Weights of a small transformer language model.
Training: 533M tokens, 8130 steps.
MLP neurons of a small language model. Each row is named by its layer, matrix (gate and up: input weights) and neuron, and shows model dimensions 208-463. Each number is 128 + 32 x the weight over its row's rms, rounded and kept within 0 to 255. Numbers have three digits each. A neuron's up and down rows have the sign that makes its largest values positive.
After each neuron's rows, "fires after" lists the tokens most often just before its 100 highest values on Wikipedia text that the model never trained on.

L5.gate75:151096087098148152127111118150177158052090126092105122192106103138117042172098095130115103134129096122139140104091081097201119103132137125137208141148064127103106096140131119108123128123168129135151132125114096142108136069096130118137120135086103121111125087134086163144117152166081134138120152059136085110121119161129161142123162167142121171104165054094080145143124142134148134137109123072080087136151106117106098141140160137051106091158135124162119202164061168128053210122241115175103151147123076150114110127167140140122095117158184093095154160132136117143143150104141145158132101145141106164161149115176160115178154131161162093081115182120123076117178154091137113164135119120139147122151095103125094153174155092123155126168095122143161174136151140106237104141068110
L5.up75:137092148141101117121133116098168090092144083142134091136131120096070140140099093106113112092127130079154122088170087138096090120157153189131170168210139114150121132159178130141125100113101191152108159086137125085100115174113155159142127146190164118148145118181132156149122075094129088115143149114083160114128075041168114120117094111107100068089122129064161141142073169194116110185116126105093112099133152132100120091128155123162105129126111079159075116094104076136089159142106167075136119134129139104114181136107119119133106086144133197203059176136057092131120104119145174129126111103133111111113104110106147152153107153171099175170152110140141123182081129171134104115151140132128194133089092131102107180133078192144096222096075140100123179186105171096130099185118142
fires after: ",", " ", " was"

L5.gate833:084112129122079090123134131083133078107050146089073129187097126121138040123106095124099138116170126115155081127139126148129189110094148139166148102080116119084047150157104070104163172165127156103119096112132090142174182067090089120159136098147097128132144183105152108076118086117132168096130141134148170148133130094089070166067115153127155117174147132155082097131119147105101140131128119110164126152135079162122115166154129124156108159130131158136112172168152177115090166102133089141068107163073164112151130130095100092119167117086118138130122112149143110214144134095146117128125143139134134139156099145143100098153139169138173106153085139108152143154113138125159100144168130151095123103124107172110094092178143150076190122115139186136150105185092152065168157110149169
L5.up833:092107185116131132120179055129112126117147127095115123190097114107134168154072116139084085125110171146089161133138096114170075067162168139107169161107113112173160089152133129142117189170156142149142133124121080103095129158097122131136136158109088132086084162153129134113147113168085121108084126158077180105120083173094117169085080112112113191164114053093155121176156133095047135105093119123223099143152087125142080148109061120151131111089115104152125148121133195133114122103121149183104106148077165067152201188111122042102096143079107106102099132149188108146123141107102148113054147083065162152195124179157115130133167099097105045135128130095165077174144171111136167179135123096138138124201107079165156128121125094166173163115134124113099120133102171083150139214087140
fires after: " the", " in", " of", " at"

L5.gate831:147113162114133184116153198102161100109148112148112101093067138090159134072175149055160183124158119100148109111143144140179088115068113130091153145127154085104148170198093155152152142095187142092141128094129129168076121164137212092136114116056099137111173182117169119139149133097074147114100145097124095204110187132141169124152129162101142122139195109153107130134149125120201177152123146096144137116173150123111123108182187148040132096173147133189119125136145173146128078114119119137068181157090175130189107094157149113158141140199117165164101193073156143108098143166110143120104157114131125149119113145141127093122164123177078111127099140135094091142140123079214113145141134095110162103100122129101144106097107112080163126084092154122224142119112135129156129115132139
L5.up831:117143109208102121136174111089137124086178089099142095168049122116119131122115104133113080149145114111129140142176130166159145165160145165092134171082171124119117166095132094132139126126150135124107185132147135166103104154147135163113181181125130129111106119121109130172134176100200135103114122156135081150110104159111130110116125098151167101086124174129124119122119080146147104120168141125122161167063122112104126119159131122157174103072105145067111158152147108082116156171151119101164126137082112090091117131163173098148144124108117204119202071131092139079188162153086177040163123159077117141116125137100151155134041130116080104064151076163124047109136154185115182164210116153152071148062188144077147105078144102104123117140103152161137169120117121086109135089070085
fires after: " a", " the", ",", "ole"

L5.gate750:143120138131078144149044149129176074132144090142128128144143117078064191131122157148107140198122114095111127105139106116144114144165132107095187148105124111135097149090090103108150109125160129130149124165087089099161135133149108035183160121160113076132089114141116163134160109149085068105145199150094174160145234095179100102147144088151131061156115121093133159082081112076131107095138129121109063128167153096104130107090165158136143140105092159167043130126176065113119099115148102104078123155144181127133174148141106111136107167144134157082093071162146146194141122193109143189127119105139162145157103104110119163109142101125082066100118168121133131095111131097154137111153156100145120123167157174111123088174119119159141139090152147160141110157148172138200120146170094
L5.up750:108146148140133133126112107139121087130170124099122113097087125163157116173129109186133102111176107086096098120070108078115123151111125125107147147115124107154072157172165137091124108184118125206110151113166109135127150115128142126139169088153138141098098174053168133162066149177085154086099101163125154083178104093129125095096163120148107161121124076128163174080157168166137136106095054113094088073108130134125153158144142088134127112072154179143122156140154155149112099111180145091109046111061130166121137143146130137165138122120124093175145130079134114190154091136098129099090086101135093100107125075146105109151081183108101109126182088111163144094130104176151139139158137171104106093113106063131146141158098138114140178119109181102106114107090144087170137112158124
fires after: "1", "4", "3", "2", "5", "6"

L5.gate226:139090169190098124110101167090151074135173097145161165151120156116071094137158187153065138128176124098156176126153156098109143163140179159142054079110168074105104127106140133147099154131055159163134135165101073184183144101078150129117124134129139137170111113133117164106114152184036137113144148140138133148075162087133128152153171104140120091099135095152127158090146154053154132074117114130094166107090122122172101147146139108122130141099129179132109112149146158200114162128154104114124143156106115115187149123139136136120106095153170090144101138183162138177179148104138110129112170083116073090163154100112114175143150152165113115080137157191183128161153072082129066043138149073127105046147075132121126173074134090115159135175159163158128110136057130085101181088091151
L5.up226:164161091162106147098075099148159149104200191119103116140045148163131099015125091130141118189131106097122148121165117139135192130113115167172158119098138123121123113080133155148150076145125134100116119067118150132047093173116148120148150122125138148161202171077115161136156059103167117099163185135144107096107140125097143174118059150172123138151134131090052117122112137070139154151167150098113202129153106154142105148116142157136092143162106080080190148116140151116128112119163121134153098168145148120110144112137119122204119169139079111172152171132144165167177099185156185130161082159116107169152152108127135071109163086149154095148148136144082138179066136167129124098133144162171075135176098130125107052150168157172130130146118116152141139119186158205113102119121137
fires after: " on", ".", " of", " to", " from", " since"

L5.gate753:063119109069097134140114084169136084094154138083159143095089165133117128058146149155090102141166138147134118067156131139101125096111128124096129130156145143159075180157114170083128152173136099162104133150117103123143214094147145083180193106103147130196131135112152108071195149149124116084166112097123093197157160184121162162142125113120092113159152092127064166134089065124073140166150188158160116116150058107157089102152144131142113158143117066130088131170103151164190076099174126131162103152064079097125136125165122101180170159171132158152129080100126144117119205051113151111134148120206151144165105146164122149101117138161139136070075162129122153149138191121070079132202090135135118097149180129113146084139100184088106124119156120152213086142106154141156129130035130
L5.up753:165091136141114119131114120127093183069166139080102167153084120165097093132143130126127161148169148107098085125085108152113147086071082118131000138149186092067096117178168179109112092103162151108061060138129083128173100135091127075135095139093144125116081146081163156140103130164094049135166107146153097154154151185094133091079063174058099179105112067113143177146174133159135121094091135119125097133159127150129069153077135085109054119123139144114124127097153103088097103116139124150092158116112166158098151107128199082133154133206179138111115158137158119132068131127093149195097136118136158089116149098116145111154139121142117085125112149089130097191162116093117168184102160093144129080109172147111090205175124148203131135108098126167068056167122124121161133161130187
fires after: " the", "1", "0"

L5.gate922:095122118120152146116110164108114102046142124056116175079158138165106093069175113036174071131116102121129151155118164121116164048121115139180125064167096120155118142144126136139078104148182135169111133135132137110133149152114138103107121129091111096130134063125114094133113109168099116162088174121118184136158144109112146159151191098100132072160124126146156112161102073135153124132107156090123193134130178171159157103146133143209136161151110103145165068162131115132193131112188139150119133118155097155152122088154111182092104140137133076174161216158135115135093125095180113120119125174150180176052102139108102163143159101128153110126083147109137161113152189097133119124093099130154091149136110098062140112177088068173099147076078128128106117113081091107130121143113118
L5.up922:153103139076144144127113139091135180130154124099087127196184118137115092155152125106141148172114162159142203077125140134091097166145171189109181055161114108177115143142090119120116155137159098124167141121126118090140147144126118117077112162117174153107080152160151128136128140116121117164115084121107098092131140136166152103097134109140122111185158117114133173133145149145140161199129101127084151095138125126156139070097135174094120127110077125055124126120108101121074147108117129170115152115168121189087100119145112165145135124113071101080126138174099100105100130108145075132169191134106113177095158116121106156098134163156097089106127118152116210161194168104108164083170167134201145103097161121127141157175134085074065205119104142115165131124108103138054147186103115
fires after: " ", ".", "Group"

L5.gate614:150131181099079062098131147150085125114153173118119145138121132121165095084150148128153121119110092136106149113137138145169088188091186158167113164150082167092115130118133193128138117146133153118172110110155147170170147146122189071132127176167109170156151120110127130130103137123133103095122149141181152112146180168150103140136184071107089102137102185122159114177069139104130113111072114212131094072066123135186160156170121135088111098132115135140140153130163167171088120063147171112129126130113088117078126126141143178186147113198131119155090122131156100128181115186092092129152172088165139197141113108194176184127076077119188057114109159145181157122122114141134148081110123133084098180160143128109069080140165069099155111104124154106087172169110106181185065137125187
L5.up614:121090145080144130110122101135153110150157082089135144140133134122153114147069096182064141125081158112121157139088090133131117133154136100133123080078132165169121097170164148123167134164105174145110161078155087069112157150173186147094112101164102127069132197183093141169140127134106159134120133116161078103123106136150159102185099127127128121089136123054124130095085191139127127144165138130110101103152196099076134135161132115124136090087146088121142115182089112159077114073107156127112075133081130103117166146187172097116070127140111126140117120167121110113183119113183161160109080060120136137157145080186116157140170170176123087167182135115147151160147060108116114138128151131127161064125142058099145158109102090110137139157146145111141131135075087084139149112127187
fires after: " "

L5.gate758:124110100164094156132054174064184135102067184113111086141135077135134101183114056176119111110137112121094117110152177092099107136133201166139139131140094156100115092101125077110121187110048138162152147127165114152186161139086149192163122163137116109132156137130146129161149114185141135150138134056133127120136142106092139143126173074127146197118131110158149167076159104163136089115101122099152118177112166169161165150100134141119141134160141093140098132155151099171124145107156181143138134117154040145117135107135156160141145129031158140119106137128133118158082217124095141162147077105127124089145131072126127116103114108152173118069138122135153138124091122182089155142160180146135151065170112102170136120142167070133113110088114105168181131155130147129165173102115133
L5.up758:147158133181047170126114133123138105043071190122159113126197102088183121134141084128120175123131130105052136053170074140065139149169126084141155135174013145150101147089176145112097114127133089200071158082103089109101091129133106136092125145159107106090124123171158158150115128211114099134117083095174118129133104091158144048090160124122148100115150145158091163169125110146154107130125136083133163159160137130199137055047137119173134142185077121085132139140063126111169182120136128138145157176092129134104095115138114148121114207179113131157092148103147121158090189116063112103157099189069155115137125139089111134072118119136135124180167149128114153073154132117117124159122158114136127088155121117139132110168088114124109153147135120092154117140179133183155182052138158
fires after: "-", " was", " |", " •", " (", " \""

L5.gate3:080101170084083142121141125094170120128092083086180127149173070117089145138107129169132131171122122111153124105162177146175066126141101128108116109179116107129115141122116132147131144167118166093136102158133076201128143067042128101138124146070084119171081150143187140161106153133103132124092100168184130195135144070083122150187137116184142156143108110079198138124151171174148086125102119102141089127155132153130128184195132134086164100140067141102094099143127174132135109136132158138137124179155091152178134107146135112158059164121129132077114165131118160109125088107164118140142063119106138089160139137072091053104169138130114109090165156142117122122185140104119153217072158128190184103090119128070133076113067100149129155139148215123150111144176151135203086192105157
L5.up3:181146131118133146127108048107137130113117108097124182118169133130140160196150108171054140131166158157133172112142115156110126072105155138142131153148131129121081107130148137135069093166063123047110089124060123153113180171102108041141148106151087138134143153149150153111087113183171183099160131174137091173112145076141142101158089170179074131123129137161147201082126132107119147107109110112135157177127111116091105102157151114056166145132109113068128219106178141152082153171137163123122109160149135146156161116112081086151210120089142110124111110126089120149196143081108104143128108117149166095130124116167137084126144174206147114113250165164179174111122086179083132174131055176141088167109114061060181103120075119085082161118122085118124115099130134098148144113092140
fires after: "4", "3", "2", "5", "6", "1"

L5.gate1414:142132220162117158130073121183097142064159116119124112119114157145135152137143163112069154207148103116159115166129103153105077130083094105171171078139066156094127120169164129162079104148192065088138186070139168187149096092128135096181103081163137104141150118135125108117132053163037143079104116112092136111098166132081148120088129124150111123114078110172143106127076109117057115144158165089153153159175093134104161103130147166160075065138109144166140100112100138160153145096199152141154172078182147157119116118185074097173119093143177088137115173126175164132121202121170113141190194128119150161136141140140141138149129170131117115154133102149163123129110154121170109163090166144141159119137160168157215117073080120144120103131104094106150143122111182088127058109148078
L5.up1414:164139133077149149161131140148174104062118154194167153126109149106110085106177117087179106120139123117157129112128147091150098092177182097083157128134092165132127106170127152096182092121090153116107175102100066109110190137150180084131162114125161148153156174173093152120074124096166160138198121109144093130112031076080176174195141102150156166084092137116185093163089131133140131146144142132144152135155173080081091099149158134122096102121156095128163130149100134082151136103111104115149120183142167147108071100123187145089051152125116114149067155104154102143163124169137133181140176071097138118091130119122095157103148123124103106161128086107078122141115165107171152151155134159130176086100159089106118091109182172107173143160102099123119164107169135133119063136140170
fires after: " |", " ", "R"

L5.gate1489:117151128160061135105138132076106126117192149147136125087180140116036136089149122117144078114194082119129169106148113137122096140116205129151172134148120112160109166108133126143112148174112094126122118136149115158252138119091166159094127169116133096077137169128174171159104151088108106112118172147173113097096120146125092139110158113138107139088087221136142057121139119117122138118101136093118123175106102146164107122150148136133116130179156086113089113120091089137167144096173152148148124119142035173144093140213077106059174110124130134151138129121161142124151083132105108174131132136103135105135078096154131118148108138156187121074144105121146125136148149056135131093095142108159093052167135148131197107145137128100060155110071093151212106176143126113155166183107120
L5.up1489:113083144187067137119149131159097163138163129089063100190161134126113147130179127153206081124147133089075138147137123090116102136168129140115132144097173187118072083134162134136100151121156130112128091182126138087171112096121131168134146178090086122213081119148129124128091143112163112138165127101132108112089121145111158154062161185120171056085118150166131084202108081085054124129115099134134174131098136156124168110069143111149178147131202098104196101111094115186159148103133135095140112094084135205086068078120114150154119095128140149106139140113137127073103115070116091114092146170129082118171089162122127170111062046168125085089110135068123126101121121105098164114180165090129109169184157154132149137122103158078073130119176084116157118131118166079139171115146127
fires after: " |", "|", " ", " (", " Summer"

L5.gate572:115116161129137130120133116072158109125144155110099121097112133089145113094165149094157073142186091194162114151162085087114109139170161183154109083152145097114106148138108080097141113178091146092154146147144168168121107126078161170114144056100103133099132103112147117089124106088074014130157120066157130107107122085172132168115074134131117169162107155159059136133066093092119088134050113087119120141173155121137196153142128104163123094185107086130088161162155133147135213124155110113124135215103053203152142139158105098156147146097085124113140136107148135148077159180128096108169109085161157125105080110157136141139168089147119181190135106147135218133149151101181119149083168109131139121121138115138129156150099151135155175094159118115137097052118089175179129085205147
L5.up572:096083169125149141104089103087095149094143128151047077112114108172147100149070150097171113073128117160114180101133145153134070144091084157103138182123114102128139180127149132121117148146140165099128052142122166111162144097138107112141034118177114147110159102149091102110120116135152108122122104116137127138124175124146139138151215101115125100083097125152185088144147212106098132114107144135155140132129099117121144077093112151091137117110114150090146188098144183094174071105126116198060169147151107098104149077140116127119086143072066094132148127166098069080127138133212094146170130073180093142155102106145095119087127168077078104166133134159137124094110092104139137134129122110160138144124150126133102177186174142209156110144155177115112114186116137109128131151137216
fires after: " ", "–", "4"

L5.gate130:122085101168082120146095114089096078112131215123160149167115080155149161142136154147136117132122083146104123094161165130163110104118115118160108097134093151117128103127130093129164162155118188111129158118123103092125123195148106083181163162146137079107123117126173172101153097149115174064096186048128125084113108126136178131109110082153104129114130122120147141089100124078084110109159171167129105164116150131181198180136169152085106118116094092085085088114068190109181166105106145146127170070132112171128152161105081148216107095127147148120157136158145135133113162110117129102121105119201101129153107138153105143185124152108142120057133085130116130118123175088152121082103131162135169075160158106175198117174120096121104149121181124088108125120140187113107106130140143
L5.up130:105136127112074159113132083066162129138116130162099104114121168114053076112164131109131149104096146155094090129137150119104153202083148129148093126186102182140071167125109161071154145097139163149143100143140084126158099146083149198135132096116133172144084137089129105147086088165071105161081172131094149095121109096146114155145167132108170173142134165150137109119128134128105226119155105159119111117156121183144137122096199166172176177191152112165106099137174141050168171104151125155139171117111087169107159113109146185078100071127175146065171091156122125106117210098171155123183101093104119139178108087134168101135115088138171101123158162148110075080177111083161161089132135099108160167113117122130126121102122163094072086142158129149102157114146151074173100159137128
fires after: " |", "-", "|", "==", ".", " No"

L5.gate1545:115097153151116183112128135137139137175077167094133107159142086081029124157139138078158105165145119127103176134130119116088045079116123126105156124132134123097125130148144057169143083087122158116120086125077114091162133056088138102115089055153099138111170159083132101094125135128109174101149118157120189124121169202124122179140159179188139111132166085120105089123093126099127105126147127144125115152092148125127117140136159216094097129141167133170096148134110141094124137098133138165136147152075152050137136101146112123150100133118145130068143208118094105139083127204119098146117086118051203158161118142101158104135144123116139136172077141167128147140175154141160116163094147122110116108123138127117142091135114129136148102124109132148093218207157181150160084096135141
L5.up1545:110111120110149150123177104168110101080109124148126117144144193103116120116116094161086151176121140172197160098133178114110145129106115138173137084100090122194119162095180079147149105113146118138133119139073121124103070140107065119127124116063134121161135108083115118190114141090154150096108066115059091120112113148088158089099076130120081094138137092180176113129168112114096115143130096126097140154118155148158162136092131126163169081141160114110109171110088155159096176193145085125142189124089177156104153116138167049132070101133083106151192091073132140119133095128103131128130176139163170145118150105116140189139182116125100105135051177087140097142106087088118088154073080096113093150145111151148146195097121158134136156077103113136060139159124090149144062140134139
fires after: " the", " a", " He", " is", " was"

L5.gate1075:145117154121100119126101170092130140085134167107072154202155144099078129167165143184099093112171116094108110094106132099125118130103138122124132105092082130134151121152146173120101107127118182137135097156086152139155163089149132145158126151132081072151141107131211121123161106150144163104144155110156118114175122125091095097070142125125096133148115135144142098106060094083107113123130100138184064130104194111111125133124158123174112146186074162119140147229129181100092061080209105113144106139152103102138135134151123116148115093114159045116083144131156126108130130066092139100194162058118101092121148136077119179101108163091161114129116112154134147139109138117113122176057126095138147179149203141146100136153132148132134063123120149137166103211113139157139124185129128
L5.up1075:157117133071106094121102185190120099118134150081154132093056121119135114070049192094131147121130196071092140074088159098113131160124090166157108166104193143130101148114114102121132082073103164115154106177122135104174131155124127118148129152096191142119168129128142148093074071138095063091149180088103152144181108120117122200145171196104135098127122121161144097157139075069095114156117115115156133137105126213128120109175149161143097096096153107103111083176171082145154112114133114109128160150097136117160171099135124099159117176119101163079130117140090100189115135105118136126101164143152112082158158126156168100126091199184197121174092147085139159131173120144079113137132121138139119123126112123120101189114149089130109173080176155186102071164135186096056133164152121
fires after: "In", " In", " in", " the", "==="

L5.gate704:127131113156120185093166129123160129139061116186128132140128116095066102182119106086169125192132091139135185145159121128072111111101230147054190153055123112069118173160105091164142136127144163140165121131163158124136133072140122106092116079092130111073133062133135099208074109071124097078139117113130120158138095089190117131144133092163135164153092136149062164125129115083159174093116089133118134119145073071074131103083142143110141179195133200118107106116140147104111151093196160120146140113101176141138170122140099114097139097102139118137099144081054067134104075152180112135168103196117110125160100135168084141142154149139143111117153139112126123162191138117123095128118087042109047181108120139153101118060100129149132101094092093042115116144117166115172092106092157
L5.up704:106111096193126155121128109124158081101134116144127057191138078154099125091145118150127120034135139058146124124118142191059128081113199132097070126215146186149136102094190130091178137125086158160107168133080172152140063077109149111164110139130090120133172136110171145170112128144145130154155159146140142170096200158128162118141135161212107193115152161120167173107103110087142158176150160045113098143144145168118133111168123183119118154121126156144098118141134120103094132144125146122148152101121140109148127108178117152064070163105178167121161110125103111110102110136174121158160158125096098068122148118104114078123177070093118120143159148142139112157115092119123127168162107132151150118150198148148088105118096142106200083168104145142144105159120155146102188136121114
fires after: " was", " he", " and", " after", ","

L5.gate432:125118155131111137153181115143082181101069193150171123130151096157155130095123115177107106151103133116110058100150122181084164169147124156141158163118138159129129153076141158116141104102111073082072100131123144109178119134141127174146112172117084124151145139157105130109144070107087112173148143091128104160172105131151140146172172206132144081117107163137096187188107099080143141104053169114132138094152111106071157065097129132137124163218115172109106142181158160105142115162099113164141154187093100138108154139177153165096123093150141115090170122103164157127103139133168212160106170113135115099202083155143166144150129135150142158144198111124142135113170187176160111136111111198122132100122155130145142061130160134148149171114155117137089128188147127106153158161196132
L5.up432:198125075097204131137122165158125136090074132117104162136150149108136101094149109150131122177116162097127118097090173191083125127137088144122124064081174127158133142135126153144093094081167107181178143132073073104174150128107057110178098139172184127114120170128111182191112117153105148118077154155114165047150141158158131138170089120109138072138038116126075121156156137121164076156170168154066190142052111121134105158118137118145182190166096172116154120151167145083090097175142172153098120129109138114128129116049100130108113114129095122107181083159179128146109163157120117128193192164155081203117107126133146203136109119136124136123112100196175150067109057125090103078150129131184156127165096172136109150112090120104099074169110151119099120199215190114140204140178116
fires after: " the", ".", " The", " with", " at"

L5.gate374:167108153085115113144084103189125161167077177104158116152169111140096096154165157109130093185147077153099141151124162236096082087129190130110150156125080155112167088158133161164044092100136108080122146105189145141124146125117160049203062093097091105121151096147109130069132144162083125069122125098122167149061113150107126159115145120149157127160099118178131127056094046073177055113117145101162119156135090144121149109082165151096139158127095172060050143081121130149093108179128122093151128078149142118163120154132147129215150149151177132102122151160116133180134109171090095119100105128077123182157154139187139137089157100100188086126099135131146153155076150192133057108111153146100148111146149066092097151137058106093089124065105165157153140159110196118174052193097132
L5.up374:121163092117142123142167081184137104176054128145125129136120077134064095102137154124102089159149136125121126196093118129094148104179163140067133165063178159121153090111148188151092095082126089122114133112162172094116119098118128133087114108101110163136129118102122065100106155130153155101170122076141134119077089149135138089102111149120111140129161163158091091164140135137147126138119094134151125133110164104163125103133127076077134159169148122077142168109175095108193102153127116077110133140117130109102137144155085142112216165125165091222158092129085142157133126112045115081153058148093140159165142120172178139112079150118164117100059147103119094097096071159125140143145143212123184138167117122140163151078101110125079100089073067170133135126138164127146122138176104
fires after: " in", "In", "==", " In", "201", " "

L5.gate1441:118122143165135112084097168163140070165053174105152117196163185123111135155122093138105065169144141074121127151131157090147119101103160161080118182135136143125159178166120047148112153084165174084139093128154097157146142112128102105173048089131136115117169158116139146098106105161170107131147074201132159112082193139106093158135143127090147186157103141118141137093129060108105123111112095117090133156157131117121115092083148148108150100183149208081149094182092098131139158162066098145114155121088207132117142092109131155100185078177110162094112149123071125157090126136157123102130187104163159119174116113183165151163105072179136135102100118168136113100107146115127069127199083136097127147130142107120106143109085097106094114110085179076077195106092172134155131094121115
L5.up1441:089138126122133104093094167096103146118111127101182123217134078174133147126111159121179144162071131090125128169188189129150159139182083088103141107147136135124139114159118124204046116121088098113044112129077126134082128169120088118179157092177122133105119138146095157150079144158137106179149186156153107085121139150153078085129094073191090122159155089109128147123141073103127132155168176133171163127088085172127092145119118129071151153118068086117157146109156117142109137078125108141119155113072111154060151099121071103146105143162104137096113116108129110067134100105127091147120141154167175114122086174100084148131156089104154092111072130113159123139115126147093098131118093074169173119155180074123074168134111108121129139151178180141111082145154213121133096119142132
fires after: " the", " at", " as", " |"

L5.gate1472:129139102141113104129105096155154130159064100133106101158177081117095151208107156154093156076134110100148172157158159151111167132181192097107069112076117158096123160160147093092095106088081150071109117138150145110119122079102122100145141112137075124159136099185128108180097121139135106095156149139143148095124150079091143079142110134146162151109148129097174161062129114140134142138095125103126096165135165104105164106141097097147078149171120129135079165119121104171096186149100162132138101178140108121096151111128147129109120125080150136139135096126101100098110114090136112127151108118057094094164105153146042100141115124131165093062129165146178159121138171137070115133132095141194089119102116141059109131094141137082068172122143121117112136177071075135142109174144150
L5.up1472:137123169165130127141127103110141098144103100153085132078149109133105105103098138183067111122152163106143102165174093163127206163137128159111112149130152095136108141162127121221116145194157097096200092149107129131133124145135107096142165126136138147127096152091120124120161101105128163103124152169115104154199108044145172108109131129117118121149122145081135111197057110145135133113075108159130100141075140153052159137161171051158118122117153107165154167143103106076132093166139137136160161097106087110187229108080157126089149136141113090143122118142137121201198173142027108112134138111122101106106089105094107151175134156105098137134124165185156102164112066199156075158114122138153088129089095150172112150069111112178128142135135122165134137127100153121115119137112168
fires after: "4", "3", "2", "5", "1"

L5.gate686:159100086129094171093092120129132094116133139142133113207140058114093125154119092120152079130142132128152121139117111135147150175085146181174132138168142152060127151126106095164165157178129154172111147156154147124139096099146111131103113144078100092112210164125163125109124102152111067100125112121185193105135128174143112178072101139168121133160131132097096093126130105073073151177138130120197096138077119145134103108113212169143138140060126061115142114216142076138171154090148112157142122164089129142139147111189104117122162126118148166167149128141137116178129139140142086158087103162120149103179098135145136163133145195188196102082140178147152149101149187127124104094116102125166110080124150155104145124172144080104116144162186170172143128143121153105125123168071072
L5.up686:184157131189119160162111049154148207068097110154130069129144122122122078098169096107155102132145086144079141140128135083189064120068119099171134095157127159096163085128136184185127158117079107145158123119111175092128138155111160115120113153147094104134127134122132142127099122185193074120148166108159105124128097171140135109115120093144189120096129128129119126147102124131160155106138183123152109112168076144171103141127115180158146173106152086148188153111109120136188160088103123107083149123189120193092210141119117111139138113117165098172150125182126127097078142143145151188145120097105119075175114159104124125158154154110074129105154123136153127092107090065060140144114108114155106116215139078101125130158148091126151092145187057196101132135176109070109118173141108
fires after: "|", " |", " ", " No", " Party"

L5.gate992:136108128099172133088116056101099048196089116096128125151188127044092176110122122114153102156099114154128128123086131139119120130083168140148126133141123108138141178124094138177120091205118075096145113105168114102160134119138169092129170105130115083119148115096107158094090162092085129160166159103075143161103137138080120113153152155127105139199148140095198179150157061071110137109220140165132127081104124138119108108191138131199124147091100135127116117135127109124128079069121139099169150108124133079124121112175104161072127106124126123171140091123125086113180205125138035106152166137173093105084118161153104167111104097121183109086112147136181130135125161179100128127087123232174147118132192129121193157162088145138135109119079145190088085155130160104145161164145136
L5.up992:170102139078178051121173094167071136140189130059122129180109100099137074089115108089180120177119147124183126142079146072115106150135137179110100093109095140130113170142090139169093120110190113092200134140145081094139108088076124173108162107102112111134133147128156146100115140091158171111103132111128159130139145101141119125075176163124128128114155084063150136160109142133118123191163139180111101082100146191146125193156212146155125034129125158086129121136151175139149068139118119114145156118158088085119153103173126126142146146055129072120106165138100092150099173082116133176212129107118145151176127086098151097129142124110096115097086119132168106101097179118085142154094159113134142123230128152155205146170160130139085098130123090156135104097106151121110181140130122
fires after: " ", "–", " in"

L5.gate1334:149116047127108160155175135110136110139094155125140105132105150117161111075109165135119144121124123174109122127134147141182112128161140110075171133161084098079089118103092134180147146100080163081105145104109130125150108096089170146140111165156119094186163146167125111117139152138097084165078204157130166138096155123130132137176145102152163164139193095112134100086161147141170104165120171098126128164094094156157140101109159147108112152190127065130127122130174137123124161094081114113125119198102085156154094125154148153126114167083162124129129142114110094200135128131124105130085082176136153123173143101156083091201149131126121122097129140176088121054118101087162065114155084157164106098162119101163124119145118143111180139121122165121164088143097131146148135143087175
L5.up1334:159105103204184105165119114147152039203082127181131140161157118058142115180180121112105109166157157102172081100136100103107107077151165079176191117130128130145172147145119097158139154119100116125105147072149157155064138096140095112140163080104141132049162115094151089141155149098106098142164109154120120147146159185099145143117171144136138118116109110171151172111132126162133128131108091144046132110112095151154123111094126112157155103170168174109127135137163161115078135103175061139104165123165144117118135127172107129097106148100149071034185099102057145121136163146098134079167179130092098101163138076113120143115038144126148144104118107116161100074147102115122105104174104109156136130115127126136113129090127191122206157140128114127113155157099124115082062124164162
fires after: " the", " as", " under", " a"

L5.gate806:158136130168144137188136150097160117077130151111123119100090136150170097066118159098133162143124145170091086134146059104110141093092114094140087124101127078135109161178088075074109146141128159141143145145151117179157122128140075177122180129143130128106162109140113138138135096090093052147076152191146209187178134047156177171102175101101143041087197118124141157128136109185127116161112055130108088110127152096128121124136175140133109172180107151092123111125210179149115151135147199120149115189106159061149162124102128115172141092090129136154189107053142067121145125160099117107152145102102068140122107124145135123143149117092125154174072098107115133099122158155119149136117097043090120069113184136115093089125098148142151101093111202094146165090102144097181136141105178
L5.up806:061153168136099111124138105146134132134151063077130132123177029183098129142120088123144075077131101178096189146146108143178182110129129147127141079194137140114122139090139088122134165164148165084180098093131170152129177117134101100080099140109099149093119114167110173120152096095175119175163100130144159092173205118190113130086115084199129196186115101060168109136143118102134104107089107109109147127167140144166162116185072091154144161106097145089150131099087103164089132212131180082130115106154068107068147136124119185127106114158075070184164140158110078190149109097145109125169141085126165060158211141171138149114163133124193111119136131090131148163147121187118162110133111142192130056146168120121123106094129114117151145141137125145066095101196083216113165141107110
fires after: " ", "–", " by", " of"